Weights of a small GPT-style language model, trained from scratch on English Wikipedia.
Size: 16 layers, width 160, 2 heads of 64, MLP 512 GELU, vocabulary 3233.
Training: a variant of Muon for these matrices, 245M tokens, 7490 steps.
MLP neurons of a small language model. Each row is named by its layer, matrix (up: input weights; down: output weights) and neuron, and shows model dimensions 0-159. Each number is 500 + 40 x the weight over its row's rms, rounded and kept within 0 to 999. Numbers have three digits each.
After each neuron's rows, "fires after" lists the tokens most often just before its 100 highest values on Wikipedia text that the model never trained on.

L9.up20:453500530480591507466398510505546460431527480453483475464538465511455520509495508455531391536445532479557483504501453555488469481521468489508511519495548524521463488543483497481567502502493486532549414442552497497490467447522529477623541524517408511512548547526443505462547511483479425496475554506486468458504502504507557468538524487555462477552472426499445521476500492514516537476482559497465471479566515562520520452463452606513534458466466519407484563534529545500479589490525544
L9.down20:573531501440526499481500540509465472553460455526509519448461503529460472476460521457564499458469535524546506462457494524428486507446495553472534525536463487489540534464517588515452486484531437441544572520465467536527528474482516483530527502504522545511458539513479518525549381488462401542529467543530463463446556511508515473486480494451485513493489553535487560520523605530485521472453485546451437532536550472454507592464506435485441524612527477409475492497484456549557528435478528
fires after: "0", "ass", "ep", "iet"

L5.up273:495441452556539580536514489522554551561464452506513489474465500529494471516503428490495513496500485529543529519478572483477498548527518522477445540458504452486507557526453510522478462461466561472453493563479586532552521541545416517474519504516423478573468500576512517529541533494526410484512539363531469509530509443508548466463489487522536506472553523472528401474504445514498419475548560471478473524564496502517498537422426468528429519497524457452453487525479459502537439465491553
L5.down273:482507536490553423436454474473500491496496538500547507603493560522429496465463549497447552511473539544421477486466514498490445434553539385449562476499517539488556541496530515494526534487546481474512478545521494511461429502495497608525517486473472485458532481502475429479434457472586492489502559519510484440561452547546543457537525558479475510494418522524438493515488488489522489523503499520517484531534507443430469460509585454442514556561507494580467485527554503501456575502471454
fires after: ".", "v", " Gre", " qu", "g"

L4.up291:438422531530522539556508478505469441539527515508493458494521478491546550466492545425546506525446472536462467520502517504517480502450524476512490524478541557470541429457488502503591456509475470464473585546457437440557538545508504506512512543548518504490509486435521542487515535569481548535537401486527499511489543504507444401496462522493446522437491476472506515524500487526564537509488485470427529466515511530493519450516423543513489500544362519455626502492566528574479440487519543
L4.down291:553452472492482542516458552579457500359553489488469542522515458473470467489479495529467528495537540475535516459516521468578526466493442532503470498585449524499474552536543522505443454500463533480419527498480550523451510514467450503484514512492413496492487490445461523506487489488492509576472499549524452575472488604433523398510537474498573526443505456516477524485538502554473550466489458549529522505513465475501472533509530526479506507498559534480453425547514457504589455549438596
fires after: " gu", " Sh", " sh", "h", " Che", "ash"

L6.up439:471491497447581553497459495518531515477451402550527505489475457509495480519474472558500531501498488514516496432508566545494536505500503457544470478529573542489468548521464485473494526532549453490549507549407487466419490535496546475493483448440463517487582439486540473522474490524576506447458465476502524525514413462565520504459572515453494481547485498568458576461489511477538469565608509484512447511431513491522525490487519458447554523514410527498415462433586566532497537493494482
L6.down439:514409518470504465555514496516530556440481448501516467527482459598550556511508471501517485486528516492447515462431471502496538499403482548468502536527456500470521567529545456489614463516442520400431527466525506515467544477514577586535508531477507559501499482444534539508529516420488541519468600487549513485508506407572496491528513540485508434507449445475487464518491470553448486495489486509492495516480563444577515509465412522463489553519487452510499494544545528456524528472447459
fires after: "1", " B", " ===", " fl"

L5.up491:483576497491494507484555538501482416511483476539468521483523536501412470543585545516402529502435480519459473527516502491526384576505474498557480504492571528503467514448487480482524439463445506568430471493562491484468497506520482486563528500533447445520430482512518578486525464537582479520432519499516544516512546481499468479561557491459502475513478496503454611517445433504507542493463469621490441479551493517502462496485492448454525550549487535519481512534498556500487521488551422
L5.down491:502463534442551493414515486542483502542545545518437520523509546469477498533497456521512469510503523500518440532514469480542451495461483458527493418568505507500479453458521487413608517545526541544480520513542535477498490569516533510520505430493586508527535472479480527437569474454512481487486534519461482394521534429466478445539543568448555496536458425476552621534462530459482517484480520451485458519475527476488536523453518490461527555553473444498425520499467562477479472489601471
fires after: " Man", " Year", "0", "m", "M", " re"

L3.up325:502473514539442482495529427433446503444466512542539540464519522490535523462526509460521452486508435541612480483543580477507471468534489490509536451494509532467550467536456411474486566504504517498480528512593434501476489474527501497471491507541464530531484448483513492565529504468587579429546488494515568460582470493437542440551479489440525482503539565491485515564463461545529476466585508391525531529489460499563465438482548450514547492471504567468492482478485544494505478455458554
L3.down325:537546540434517529512461506478500404531501500492511480451600481487565502465433502550512515512481379507553485561444537467457538481493515546538523514580487473473472511429552521508510476473476536506505417483515480487543480493402549557507496488475513441526485536431474532509507493484487453546513461546541578502479432515538443480463539550513511482474502522467438517518483443434517535555544476484566469577482508483457524463499549512470494557641513515421503467517487493517469502548450481
fires after: " in", " as", " o", " pro", " a", "In"

L4.up508:548545522614510578471503571509474546451507516516528501500450456519466484546478454475520496516472436476562493553512526475494524591481475449461428458494476535470423472467419519513550555525488500518427484539457531543493461461497450455575500505534441502503506500508450515542482511511545514454469498543550542498480412521558484489524509542509487467503514530534487512535454491491464531543495471403469545484567490477441476538473417447550489591541538561499518472440501498406532596503493510
L4.down508:471556520522500520499497602483446567549512434432494483504487569454543454478487535460532461412490450535558522525545442523495468543519443447512457484532553503521368450583447506465500472544479472556447582489427554515574510470443516510494506490522494489520459486511523507547486476515501503490440494554483506547540531485571468556468511484476438490551550505505495553576488500485516435542506524449485592505549456460501432539506482462436537501526515482476552527477503466516543473479460454
fires after: " ex", " in", " In", "r", "l", " al"

L4.up213:553425527516561461492509430521485499446460525523442474494433496465490517454485504471492448519544488596487545517498499507518522506552471565500500546476444460555504535530535499520431461509517524510449514544509527474451509473501510482492517493541439536474496629512465611498447426504497522460540555533502544485546504485565512470534556504517432490557474502525508527467481435555499517586548482465522420400514505486491465589473533577466487455552445501419535537503493510474515474475446447
L4.down213:464481580543451554526474570468537530521523543454521523492496501487512460571508534503498554511522476460495471496481599459449470434506558493501493515530473487532508464462549512553482502564502501567546500470482529529502503458473481488496470460424487497479451420480441463444502519461522603529517491519534406421443442513489420513555478450487552490527484527547460494571523412544545492464510514455521527554548479504435546553522499534593468459530457449512444509511480571513541447562463502
fires after: " g", " l", " L", " tw", " inter"